{"head_dim": 64, "hidden_act": "gelu", "norm_place": "pre", "norm_eps": 1e-05, "positions": "learned", "tie_word_embeddings": true, "parallel_block": false, "optimizer": "adamw", "lr_mult_qkv": 0.7, "beta1": 0.95, "warmup_steps": 364, "doc_mask": false, "train_tokens": 144600000, "max_steps": 8826}
MLP neurons of a small language model. Each row is named by its layer, matrix (up: input weights) and neuron, and shows model dimensions 64-191. Each number is 128 + 24 x the weight over its row's rms, rounded and kept within 0 to 255. Numbers have three digits each.
After each neuron's rows, "fires on" lists the tokens most often at its 100 highest values on Wikipedia text that the model never trained on.

L9.up771:157132126170119055138115113127104150119077143108139131084131106146137111132104133123093133177161109139100166153143154105115168111171130174140138129098153177121115141114124131157168106160123102101137168139083090138119145130070141139123140121132152087155154153124130112170150125117123105125122115139135129123126096138121132172141110121119148152123154115129097112111162077111149121137145
fires on: "er", "ber", " t", "se", "t", ":"

L5.up865:142133139170118142127143122109134151139109083113102133097147137142129126121142136096128134117145143164110073146133135106126125153118110148118106133137104157170099098196130140107131124130078155160135121138108133127120103158111130126122120123125179129111107120141110127124110134174110132126126116136149122137157124130141117141113151143132155121169112194109104124178145121146073142087109
fires on: "om", "m", "re", "n", "im", "is"

L3.up870:166132112187118120162149098133128151149097119130131117144118119121125160125127141109147098134124151122083120112119142152161131132166110112157125120089123136131097126122092132155137138121159090172123145179134148157141114113135162110122124119127133136103163130109133152133112099152106133159048125141098116150098103147167129121146088124083165128124113121150093141089174128126124140106146
fires on: "v", "ar", "ov", "iv", "g", "t"

L4.up874:146150144139159132168120124127133153150059123113135110083138113170117130149137079120131105116113125098144131079124123131141099111120134133123127110134113126113120144161140137082131145121088102094125124184151106141178110120089139088082104149186111111119130134182136114128102108155157103143106118119117145121196106136116148131135096134144169162159104134129133104150126147121140127131128
fires on: "a", "an", " the", "he", "r"

L9.up779:192141143138127110121108124117192165094096125108091112118100125127104103168130100127064143132137117110115119119143131154117138089130165164106140146117163135119162121190178118125151136115132147094126117153109089138106106116121115107110124133106148141139147122133143131132110128117172101113094121140093078103170128127119178127141142139131162120136145096155146110142136117151154099121121
fires on: "in", "ber", "ol", "b", "e", "r"

L9.up703:100108154153157101161137117160145192124127149160159133144108137096128149124094131103114106155119089121147093142083125149142128099170106119117088119106149108104124128157146138100170119099138086106110117127159066140122092109107180101124093124126128128105138138142151147142119134168129109111132111141071147154120119107149139168112101096134145156149132125129134142109126120146159115090135
fires on: " pl", "ar", "it", " for", "un", "um"

L5.up590:142144163156074108147111108096146159102115112158135113144103122142113127088085119113097089149098157130129086099135116106138172132130126151122150124090122123124125165144184139090151102121109127171114164151125131150169102183135123091106079168177130175143141096126110145142136106142126139113126144169141122144125139094111125170090159178113100144134132172139117132145111114102127122132103
fires on: "l", "ap", "ot", "un", "igh", "w"

L10.up157:142134151090120063158124094158155139138124164182124121119128150111131150128114137162113150140128094151157142112076151153125150148143076145130101107046189131135130128112130136127191157079105152108139144113131147104152119141118120134112108106122092124189134121122172142133123068086149102130070087139137141126126127117135132133108097120107149157083132086178110102117160106126145146124137
fires on: " C", "id", "-", "ur", "in", " d"

L5.up133:123110163111140138143127113130123197124142151098112101138117124084116120119142122095107097153136130105145109130104135140172130135174123134124124127105119098136123090172109123046120130130128122135120134082139083141116080140110127112139113128140104106099131126125103106126152130169130124125149128140086125130143136093154164130096129167131138152161124155142143120108136118129145106109126
fires on: "ar", "f", "g", "y", " or", " for"

L4.up24:109152154133156126084120106128155180135134144165111113155127110078139126149118120071089084110146128117099115128090152148122172152163131162098173177100112166136135116146155143141151122090122113150130154123128129150144120125113141079099141126105093134126133143131111126138094154118168109133134134148087100150154155120130145125077120190112124135146159146146088160138106147128135118086131
fires on: "w", "ar", "un", "ust", "pp", "ly"

L3.up476:133145154163117082098120107127124120082074081108153119138142114116123152143145145133116152139161059109112101153108170126147142087128133175119128112110126128102085091121111145153103159159126150126116125167137126108124143146083109130170154145126133105109137116109134163124135112135158111139077155099138124123113120146159145128103093108134153121128123158125122126137146130111104119130097
fires on: "t", "k", "og", "ard", "ar", "ent"

L5.up468:129153130142096123158114132109198125159108126115134119090132140111143107147130119129082134167141125098125130132110177137113126106127087171146100127143170103125154098111109154125081108117129104094142131157119088107128151133079124104156182123161096134142120094117154106145144108145115116141134084099120125133137116118133157123147110114116128188130121109143150129099165141104124120149155
fires on: "t", "ate", "at", "ts", "ect"

L9.up776:109149112126124166143104135135139183077076110134101101110087059164132145128159144110084134114182120119143155111114130159127152129130121122123095170127141123123137109129121122107152114146133117082106146127159101167156128133145112140133102117124146115126127104169133130145138116159129109178101086178130078134144126092132188119121120178144129141133129158119132157118143063123168082137147
fires on: "0", " J", "ing", "in", "{"

L3.up449:194135115123125136137096119138131158145090130154125096153155146108094116134093136141087116109152117128120073154084131125092152128113136202115090132125151149141130075126098170121134125124080127110125137110124130124137087145094121092134156106126133126079121120119099139155113104152180157151154111115139105150143098144140115146091147146143137160174136164140103150127108066117192104126101
fires on: "al", "ar", "ent", "en", "at", "ag"

L4.up530:143165194135125116154089092129099126122099128103133086137127138132065111104137131091084075128125145156123115144078128149142115128142156164108137131093140149130125094153131142122138124129131116125054131105129122126136104108107094120156125118145106067169124108169133114174099127114138123132062095145136123131104080133092155166111138133131086194149121123121122159149147122117142127135161
fires on: " d", " wh", "e", " f", " e", " th"

L4.up383:128145202148165102139099097097132121134118086152189085124150087078153130076137144076102160123114137151115117099104091104117121134113104126127117164120116135131110121127152129089131117128122120132153146155142150132160118130088133139136120151149081099155129086137154117172120107137133100105104092135147144138131145120157098127131095155111052124122168177130137132137174138111123159100149
fires on: "e", "a", "i", " T", "h", "ab"

L4.up578:135117157129119107090120150135184165149091129109141128152183099153148107113118132112120125121154101106137169161116160142107133120150141168111114138091162158135110123123177140133158130133065160112113162136101073141124109108125143111141163125128145156139155157121144126135127145068162086120130144109064103124125148105142156110112122139125131124092152119151120108118136134126124101127127
fires on: "ber", "er", "it", "u", "le", "b"

L9.up225:168132130124154133100147122180110153099094079144146099114127116076110132148131095098076141112140093123114070101161154120117132115084155117108094149123090175118113142140164145150128125158114135107138141104124146158113097117133113137116083114094087133141122148109112130163139130110126123110121116135169099160121117144153193145082115136163096134116161113109127146121151094102126123177122
fires on: "b", "i", "r", "our"

L8.up545:165121157106118148130160124193123120177125112121134118123176087145123131133135143165103120116159085084138147137097130113143128087148148088103131205138142132103095124138091108085115147127135158102123136160153162134105144157083143106105101136119089091135150123184114125164111152128177139123129125131125105142127100117119124107125131136087125141073134117124137106087141095089168146090120
fires on: " g", "g", " G", " p", "d", ":"

L9.up525:157155134118178100153105084124154148132092148130121121154120128144137157131120108100133081157131149130083125085113114106155143158158137123155158153077185113138127139136102103104118092103125158127106116184103104153117140155116130075119132104141103142133110111121214132148117140093130102104113101109149117162143138088125152129118107183115111130117108132103091191154145136143140053095109
fires on: "ud", "art", "res", " wh", "ec", "ff"

L8.up274:145129162103126095205150125097139138146152128142166096124139159107111144153104101127129095135137121144097154073099148135104117159159061110143127137114159083148107100136113123098124107114147117161092161133125140111130160129119089138092142166150139156160111155126147099141107097129116103111120130130108116146117096152119161113125104181081126141117101144156085161133177127116108094128125
fires on: " al", "c"

L5.up130:148146124118132117114150088193092153127105128172159112131136133120087117152122128097118158150171118112151089104055148117110182078144161131106110174107120171156127137101139128169111095101150072141103135116112149142086116128109163151085092149120095174143110147134159140147122158125144128149097124165122121143147121138162147143097079132128174120101142148133068121102140136129098127084158
fires on: "c", "w", "end", "and"

L5.up579:097134142118100062152126084184171146101141154106101116156118107086115130129133115110114103170131119129102113086089152171191166113154121112136152126109131115135145135130107124127144109107106118107080126114161099150153126158106140099100114148145132147149107126144130111114132158127127114112096117149138119134136152117101163153124102148126114131145124167131085113081125146133150115113122
fires on: "ar", "in", "un", "w", "y", "um"

L9.up669:158212142144116097137095075132115109131122125133131103126131101105099119134099125118092102118142116118122174099103131147150129135143070164088123094132178106105131093121099131130125116140114096082100152128144138116149088161128162137107136154147132120119190116119137158148140125121145107150155132097132106134148125156143144144118095128133116160082137135118111125063149097083177149139146
fires on: "b", "ab", " ", "it", "j", "l"

L8.up738:111162115157155104104167142142156129151129122185132131096165144113077102121061120109097135142175117127091074138151146137110125139135146107117144129123134141128105101148141102139112137149123117156137121164107123128116163166085112117132121176127165154122106121162122169102148098128177124121137128113086139147156126152130114098137138178137145119142138173186161117137118119094148118141122
fires on: "ill", "all", "l", "am", "r", "ir"

L8.up786:134113161145168109164111122112147111126120121132119086114102119120142144147110145107069135107201137132090147100131137151140147150153150173108134172129115111146132116143138139130155111109096147124122127127110065169145127147144149144116093127087110160133138141169147148132128115159121107126148119159092116160137157094117168111086096142153113109136149128100121127103159163114122111141115
fires on: "ter", "U", " U", "it", "et"

L8.up503:113162157132152118150136120109150157127113073112125131125155093104104118146104108086102107119136135115079143113137143132159176149134152159098123115124127135130143113153172142129135111137117143185126141129112077130100112134136132124096084161141116138114131112148119147126115155114114126135154149139143150139139117095159174132081168135150122110108113134131092108130153162122108174131112
fires on: "it", "et", "n", "if", "l", "un"

L8.up652:152119102133113117125118161094122136082104067138127140074094123104128113122163089154120111123148067150118141133122145153151139087139111137088105123140111191108135115138069148148139130125103123134125145120127158149167126107122091150106102159106131135149137155114138109148093126133168143146130086080148101162145135135129139101132109141113133161110144130169126124125156109094140161107122
fires on: ":", " ", " st", " N", " |", "ic"

L8.up339:129148143155198084129122086137156158149067127134092114147090113133149136152082128049137152130101157126172092082079130152117136060136118127114097169111136138119120112108132135139134108125148126139136172125106123172122126152099178129141101171121117156149092134137140176127153124174156116101121150141084152176148108099134135145139069127108115113123136156140115144139148112146119136125116
fires on: "um", "im", "w", "and", "y", "m"

L8.up615:103144103137114084135060135143180163107114114183123132115097136130133116116118122137106110137102150143119133095148131094125133091146107117121150136084133153146152159110177106104109137119115106108107116125103115124159115124112187067145138145199102128144120106162155120122108134132109098138096118130122174100124137137132125135132152122110090150122189173194176173147143122128170081152105
fires on: " l", "e", " e", "ill", "o", "iv"

L5.up446:172114141132142108164150139170114169145127136095138115121098082108152146162141101145140090140119157151145128078086143129180127138139083137159136129089132125137097096096134133117123117096118075133138179157122142166124132118104129117122137122144107164153113123137143147139120142145115124127104061127119118128134080135115138127126122153117124108133114099163098151106168096153117130088192
fires on: "g", "w", "ar", " and", "p", "f"

L3.up99:127128114141104096133122130160160164120106159137175116136133132096131127145132105120110112151154116103122119081086148149179180100131079149128148134080152111155114151124126139132147103138114054115107159115145103137124114151156153129096125149181139150096134132125131128112119170166128143136081131177116092149170142079171156147113150154140141132161128127145100094118127127135142161106119
fires on: "id", "w", "um", "un", "ar", "u"

L5.up578:169162146118111133092122146156123166094122118143156097137142136095143136118076084152087109131142097120154143136131149140129123143158125199078112139122168158104141103094139166100137098131106077137117129138095139132152057113096152094113106179146120101131147152130102131161146106120146126120134137125145125129157137134129144136093149183130123131060162147175136186082114087118177121122107
fires on: "an", "n", "l", "en", "j", "ot"

L4.up497:133171093091082162120138138141176147142128117109125114146159087129114153100096139147158116098159123130097100127104124152127174116113054186116108129118144136145091102108150143127103074129112110158138131151145097135142120137158122115131096136121126145122133112124152156148102146094130098128138136121107140112133133088146152145119142167147083158148121112151061106107151141143113128124158
fires on: "it", "S", "if", " S", "ac"

L9.up437:094128138154120134128153143166134140134132102171124131117125073150150074129088100146075106137148132140118131080141118135157116108171150117119148120136165171129127115117141112141104102140128110117147131136093127124152126119118184124121134189160147172147088106140135164122155110123153093124141126145121104121191134116120134110146136155125117165137171116152148142140110122105135123145139
fires on: "l", "ol", "am", "iv", "he", "ill"

L8.up490:148129091136126125135161123129129172136126106154167132105167147116137091130135050116081116120127132083121127137097142166110160129146090137095089126137139123120139122141097168130120135123099121128122133117146130103157113143125127135103077118144142081125105104138165106135120139121129141138120160132078115171198139124200132110128092159116122137134125119141145143126116145161125165135112
fires on: "it", "d", "r", "o", "an"

L10.up258:154163154152171135142108133120149128166145086140139132123126163088088118146079124080126127132144160127130113118150152084163133130150095153103151152092126146171125141172116134127126136106099165095109169129120085100140115097115123134122103146084134136132113103149115128130079116169134118190146178162101111150132148107200123145121128125134143118108138105141097084134138125108110140130112
fires on: "n", "z", "é", "av", "if"

L9.up833:182091117164093119155171100106112135085106111166096155066140158131107134133148113152121114120141127141098119117100149148138136100158156141116129104144120186120086116145141124167168152138105118099137131164132128114138158113104110113101118143124138104175112168119146168153154156118109113144132117124120124133143133134150165115131089111107068129061127104120083084098160120121123073148115
fires on: " |", "ber", "ul", "b", ":", "1"

L5.up255:136105135091118165139106119164151161144131124138163135143161132115114102125092125094115127117182098122146072154096135093127157122127154145098105117120143149120121127113125142112160097109085129113135102134117087119121069093139105111153099118119135153119134150120106120166125167117152124160154146118089091113130112132190174146046132119147135147129159144123122152113163107123144119090109
fires on: "it", "at", "ong", "en", "her", "al"

L4.up386:105191149107094144153114150153143148148133133109121143122163117109112124125079141092154133125154169138101078137133125122154145110124097154133082148150144141176114116131144144102161090108129135122111156129131112139142133174162151146066092159122121160161139115140160127148080155143112120166126124118162153106131134096143139140151113146114090171110160134157099142090112116124098138146160
fires on: "ac", "S", "il", "uc", "is"

L10.up788:145150129116106113128148139184129176115144157154126126071133104112127125128125114145092138138130116131143117097102152073154129109126122136130127104130123115143157128126119141104167135114097136121140115123113152126178103164115094123036095108144100144112145101126136139138121112135176121162122165138159126121165129090179113170083127137135144154107110139153116112103077112086099161107105
fires on: " as", "s", "is", "en", "ran", "ic"

L9.up738:155148112125127154134126151126131196098078122200112124086177124115122120126138104133106141109130134101119096112136131101175113108116144146148076134117129133113152091160124141137110152124069097109135124167136088174132096098112099163045109123163117137117160087182138134132122165143183116188140120150141105113147134133117130136116126118116139158124141123162126137099080132064139103134133
fires on: "s", "an", "r", "os", "is", "oc"

L8.up758:129127132150107106146142134187120171173124128142114131084114113141139093116149126141119113141136087083087152135144143125133119126132134113157151142143125111156160126162137126103126102106137103110098139152139099146123121156115145127120095180200134075141095091168141148134130113139107103143119134113099119109157115093153144120101148172098130139116175173146150128144084090152169111132123
fires on: "l", "i", "ill", "ou", "'"

L4.up12:190140139107091140121130106125175161150117091112159120135150130120091141121095113120117129125150121146132123146058149135141183130140081169120075128104182173145139070139139130104133086146125110090122155140106116127130080148153106149141122150101125131134114142126163140147090081101137108134147091107118121104155149085113150133130117150147080151107144100138132151118154127135127129094126
fires on: "ec", "if", "f", "j", "S"

L10.up683:151177155098133096120130098114098116135129113126181110149131129123158124121123077150107118138108134152116147102087123130105107121153104139114110122090134133180123099120086121097112110124116130143129168145146139111147129112103097160140150145147103137197103135132154081144080095135135138111114097143146131113130127122136152105169103164126101158126122115146116157145185069136097102106129
fires on: " E", "c", " C", " "

L9.up509:173179123113091097116151114134145148116117125127128140135172075115101145158078122111081132126115078115130116118085151081122128123144103182130125140108170133116132094156111135113122117156154114099133164134121133147135113160073115142143117141114135117144114135158112158125122087108131131175136147126151108116148132154141150160108109127141137127106110150113096144123123142138110116096072
fires on: "er", "z", "j", "k", "t", "ic"

L4.up270:139180111156118089131119120136170140119093130065120128167122094129119145130105131122121103160142066130103157152159171125125109123148124156131124109101151127118125134096141151134094089144100158106125148127117117170114155117115112106141154156119147115140128144147110096144130104132151074175092161141163101112145116131144176167087087148126131124105105133123097111145149120112129056159140
fires on: "k", "er", "ver", "le", "ot", "t"

L8.up693:145134133108146123138137136176138176143119119123131108134164147174115138106156143118176153111126085115103124105140103119138104153130120071095101174103147099124144156156105086086166111098161121104121153086132126127101143119128136076111162143157078130163134169122148148152113138180129077136115138156160130158124094100179161122092158156083140118130133168137090103140116103093140133133145
fires on: " c", "b", "or", "ab", "d", "r"

L4.up601:163121169114131119130107134145130146127127084121133088108159152100071164156122087124114126119123107126144072096085146124160143083160115146129118144084133116122123128153150107115150140110121134148091154129127140122127138115109083114101084176112118123136136106144160144137093101102153125119098104149120135137190118118129140122149101123074193134166139151128106097131173112128139170112138
fires on: " |"

L9.up302:133105163142107141157144103107182165149085110121115147128114098168143134117165123158070122149120112110146126118119131118123100107130143119117110153114104119086135117154117096114134135094094124085143133166122132185108115127118136108115100109134106110112126097162129134159150137146130127137101072125126106122155094129111147132135118132126155132095081151086119126075126087111173130074149
fires on: " J", "g", "r"

L5.up382:127152131128148126120116117105189165126108135168126109138107119097147149146121103103116138126149146130100076076094125137146131097126116133137096137120150090137115117176103101114154125120137080114133149174148103143153079114131139090103117117123142143109102090143114142124137142179169142157142154147106102169130122122162145132148073134143145148101128128107131115137159110102112152088133
fires on: "ar", " U", " Mar", "ric"

L4.up486:119145117130127135143106167111105112076109110103128130050121126084142127150139140098115163142152135151134108109119148077137147125123138128126116118149133134133170104138156120120103116098116169145086151135092178171125117180106112134090118118144119123110114134123105163112088131139107162141129113140163127136168155119164116167126126154138149128158100186153172110148159110147097125134137
fires on: "is", "m", "ain", "le"

L9.up78:102128153115138164117105075165154140158131135114114117171155104117132143170111151081128092116149112123154086105051167120138114101114103124117126129103137110142111088135118108118112167084123151130131135134128111128141127129122119089133096149133114132108117104161147124148136165131162098120135108116050145127150130096152159153095116116083161127164134146150110124117161153111151104088142
fires on: "\n", " for", "ar", "or", " an", " the"

L9.up796:163160119133131132151142074166170137130115124148150146145153147160093146158075137151061160130149118137136103140106168113145199114106150153102083193112142112107113125123112156106140114098130139076126140166151097101112080161121140106139113104131114142110117111200150125143132064099160132125118095127101102106110150148137113162091129127122140138137114155125104103127160128129150099101109
fires on: "t", "en", "ing", "d", "ent", "r"

L4.up43:113155160163121104089105118158152116125130113134175084117100102108125099095120137104055132115119090145144123131089128124103117106150101136102141174077137153136102126117104128082121110153109097168147125098120122120159140157123121132138135124096120106159139111146170096168145111152159135114123115080121111138154123118140174131152117141062100162101184146124128126139184114090111111131169
fires on: "le", "i", "e", "ate", "g", "ab"

L4.up612:156168178109146087138126095100124158117102138147144130131167142130144098108060119104070132152109129120104131099124153116125125162132118178135104093078160150094143139142131134140155129139127119111086119156134090090107094124132135083112107184137126142154147109125115163152130084114152115147124162090158116174126118139094157144087119145155143131099110147142114141160157101110154166104095
fires on: "er", "l", "ol", "j", "on"

L5.up416:129119153132130123075117098145140139104100128119097143125148097087117126113129128122090111147168116119136110128081182136129172101155140143092131149083122162105130155145142143133164116137085129120100134095131121168140108125140167088107106101115139104142110162181112102157147142103146145118133116124142081134143119120152151137066084136129143141105161115130110165066120087124143107141091
fires on: "ong", "our", "b", "ing", "ound", "le"

L5.up559:133146138109131115100098094130148186171126115176135111094097104115150117131145130143089123155126127123145128098122114101161119131134116125134127137103125116152130117221073111106103149114104111098121144130146132115149123137128133107075104124138125093108154113114126136148138099151159125111146089102122117175163116114159130132138120132132164151115128147131153127137133127113120131076146
fires on: "ar", "ub", "g", "o", "i"

L5.up50:163135184105121138167117110100102164162104145156129101130157141108136147149142125132114111130162105167146151100081138100111161142191126128119109125128137154159122112180124124124159097118097141136133129102110117137088057155135149124099174121143091134172102087107124145150117137144147121140139115112149125107136103111118183144084119120112105159134158130147143120117140074113105125128126
fires on: " con", "c", " pro", "ro", "he"

L5.up240:131157135132108156125104115163192125179131092128142105139155111111138160090114127113121132140156120144156119156106114160092139092117092152116104153138160129130099063146145142112097146119111150136124137122130155132129070142114168143111088127104080112124101132151138115182110135126147110124085118130092140144137126109162174166117122134151121155136116129162127148109137149118157121099162
fires on: "ce", "im", "s", "S", " S", "v"

L8.up353:117133140134136097100143137145183174100140153127125107133089146089140141148128116110121104120145145129128125107082132156151131126142139130133137154086149138152158114150101113114154124110091111105114161132152105183146107170077105090090144129147163174129122127126137134103126132151119127170103131148105100171162129131131146128137110199130133136183115155137087130152149092104111068099150
fires on: "w", "U", "ar", " U", "l"

L9.up490:086144137112134110152115115143114110151104116131119101117138145119124113097155133115150123150148102122155140134174101111176134125087063124110124141130170103131158113100139115129169087098112081134150162126139112133127134101114116161150135141102133169163097133173149119129164178145142093151113092108121094114148123145134139110120145155109142129135129173126121145138139114110091112144212
fires on: " ", "s", "8", "0", "2", "5"

L5.up719:137158121151131121136074130106145177072085127183113095080100149129128160135124122135098136100147154180140107118143122110135125134161119181125094132150177155123123120159143109108143123157119157142069134114075123142153104130153116103110114123109090094132116110103144143123125078140139140112120141143131099142136121123121149122127118147154086172102169166111140144145118092110134125150096
fires on: "ol", " pro", "s", " re"

L9.up656:123180162101107140111172088144150167102092137136147124158152104074089120155121125106079106131132161176133129107073149122163175126105134145100084129163105114103142114134138134115131119099081115148120142138080128151131068108130130115104099125097098152141105102150148151131131131099123157133140139103102082167138129108153143142083146145126099176110156154117130119084133138074144131166149
fires on: "it", "in", "oc", "at", "s", "l"

L5.up374:144107142121138098110088096120158122093125094160125067097148104103092142124158100108100119137151079098120102121149150153171140051120138148103133143096134147147120090145120141129149161106129110102126147116111135138135128107108117135125107183139112140161158120146134121156101119126148116130092093155161140152146097144153141126130118122122107162113122162132137099085114102107143141120125
fires on: " |", "\n", "==", "h", " is", " A"

L9.up532:149173184145138132123073103152116113077105148128127084123126093137137099116117119149104139117152143138120184117080130089151130099131115150094087109133137113117151108140138160122137045157099086109104146118114154100144111112126163132073148162157112112166128114121133137139128134160156102138149126123166110126160107146137144153125147133118127187093147157131122140095157076089168117115105
fires on: " b", " ", " e", "il", "p", "ab"

L8.up635:144113150085121116144141104119134175144125146146114097135112117114110118104155153144112102126156087119169124133100148139164138070122132117118150161091088109140128116148100133123144120117120162085109142109140170120117158136116102123119111122148148130138144129153127151195123120161187120128094096138108112152152097149160090141142114120130156149150146148152135155123087068082173152076172
fires on: " m", " c", "g", " th", " g", " M"

L5.up765:161154146157122144120097121123129180120115105174117116096150136121123160149127131161114115153198127131103146113122142101153134111203109140108159116126167172149126152171121127138148148110121127124128120144102118103117091143120167106066144133133106132117174125133128125125121098154180128141114121118171091112130097099107157144140073137083139140073154120169147130095093078112145126144132
fires on: " con", " pro", "on", "iv", "en", "oun"

L4.up334:127125112107131131115097110131152144112133134128105090125117100096126150149130122077129134123161142121123071091046134148149127116165136148119136190110156096155107140168115121125126116103114119134113158118138121184145125121110116130104173114124075128163101117139131162149089144123159126151119129231129114130159139082111117122127057169144139131157133158126102125099158136113100120103141
fires on: " U", "U", "ak", "."

L3.up461:135159129126115122137130109098164141153070120141138099116149108161111115096133089145164111148123142122097134130120135102119123132134158140144109139133146129127146084125120125170117144136110125107152155176100104101113121115080106106132163115121141134144148088123169153147140112109164103140109110116116072182113098150096148143148115140139145140080115124111138129134162118031129129103184
fires on: "t", "ess", "ect", "ass", "ot"

L3.up862:176136173119115121129119164150140147129112087122155122117143143140104187126119109112103149122122099129112095102143136104175113139148083129098091170122136138116140106123140127122163139073146104113162146098131133109138108110078146102116077166138097141145085147139121158122112095134119088108093093144137138137178103130137175114141107118082117148092111131148119105143128085129111167103131
fires on: "c", "v", "r", " |", "g", "ar"

L4.up445:098156093110142127150096133139142163134054135195147151098132119127141144137141105080123065136128133121135132075102153122156117116140140116135130137120105136155146146137130125116161115129137085096106096106110103159126108119108128114096132105175120151124130107138115126116098155173139125179124122123157145167177123163118120129108094130119174172135172118134150153142127142125152122161133
fires on: "or", "\n", "oc", "iv", "an", "h"

L5.up818:121129161131102118160113125158156110130090093098116073094177165134067137094143158081129118153107139147150139160111135113168099101127127118127145148118163168134090141155139126117114128134149162075115149137131139129199163145102095110098120157124126086135140175168133075149072108136108132116114121131136112153112079131141143140130122116119095150118128139122108125141111152133178098135152
fires on: " d", " s", " w", " wh", " |", " t"

L5.up83:119131144156131146100129082105186160136107143110127128117182080110156123107150116092094085146166078122155105122097116123106151075157106144110136153112123128125154111137129113113122142155119138094139153116122116170097098118143156134120147140126152147108090091149156132135146161123150103139117094139111111118121164076123153104164127142150140125139123131139175182121125072137162114089167
fires on: "g", "er"

L8.up765:155124128112136133108114154164109151128083113158107094067154112080123134130124130119111168111142099154184158133086135130147135152130145112146093122099170160173094094127140152104162118120127101082121144129127135104130123119155132182087113127120126160180142129098145136125048124116147101181100113139133134130131133101200119147118109124141166147142113100182097118099125098153127155118132
fires on: "id", "in", "n", " s", "os", " S"

L9.up72:131162147137138102140074154172132117116050107178142115105112136122162143104112130115137123123133098136125109139164111119142162074165100128059112149120143119132144097143161134136142073157099128135137127157108102130156133135112143138164111160115149079130119169140131117121128138117145105129078122106104151157118119135152174150124128122120121133096117155159143184132124145138108097144148
fires on: " ", "2", "1"

L9.up410:119138151133130105080094124133135185143095121126112101083117153156093155087166115146165122152148109117117132107131123137130105101136095115122110181078144144150145165187119134124178148116118136129126141114132089179164139128155128127076132136152096119137163123137148138115126113180129074126100120162141115144176099097109119098109087156079180142115162133142121123097111098134134139139113
fires on: "or", " pro", " re", "u", "b", "en"

L4.up789:104155189148133121085131126117140135106099096081127113095154103090130131065159128107085106155138120148163114147103122122147101115160132146121160171121132090108142106174132117089113124115120133146128129107110113178160127167100133135141105145161120075125093115136128106139133131149128142110123065114087140122178133114140143129151085150092106157130126142155149154152141126114105133101144
fires on: "e", ";", "i", "le"

L8.up894:177127125167112140119106076104147136108123150154102105133141161167115151131120103122073136100138116101167102137096141180106155098121160097115134140122118124159082128115106117150140091148135144137036177061132123131104099177145081090138119127146107125164117115116166087126116128132122136118143152150137074141159092128126168134111091185120092141109148179146158162104151100127146127108076
fires on: " d", " de", "ol", " pro", "e", "ou"

L3.up393:158156191165127118107089125119095130102089115089166094107139115117129132134121120115080144111124089134142135156078133139111144108151105159155106155088164109106133102151159155167170091121116143139090113132085133161124106189127119104093121108138129090124126136142169127138112101103128098152070132128097123151145154100158127168126078150097100167103166107124158154136147091103115150120168
fires on: "re", "i", "le", "ac", "er", "v"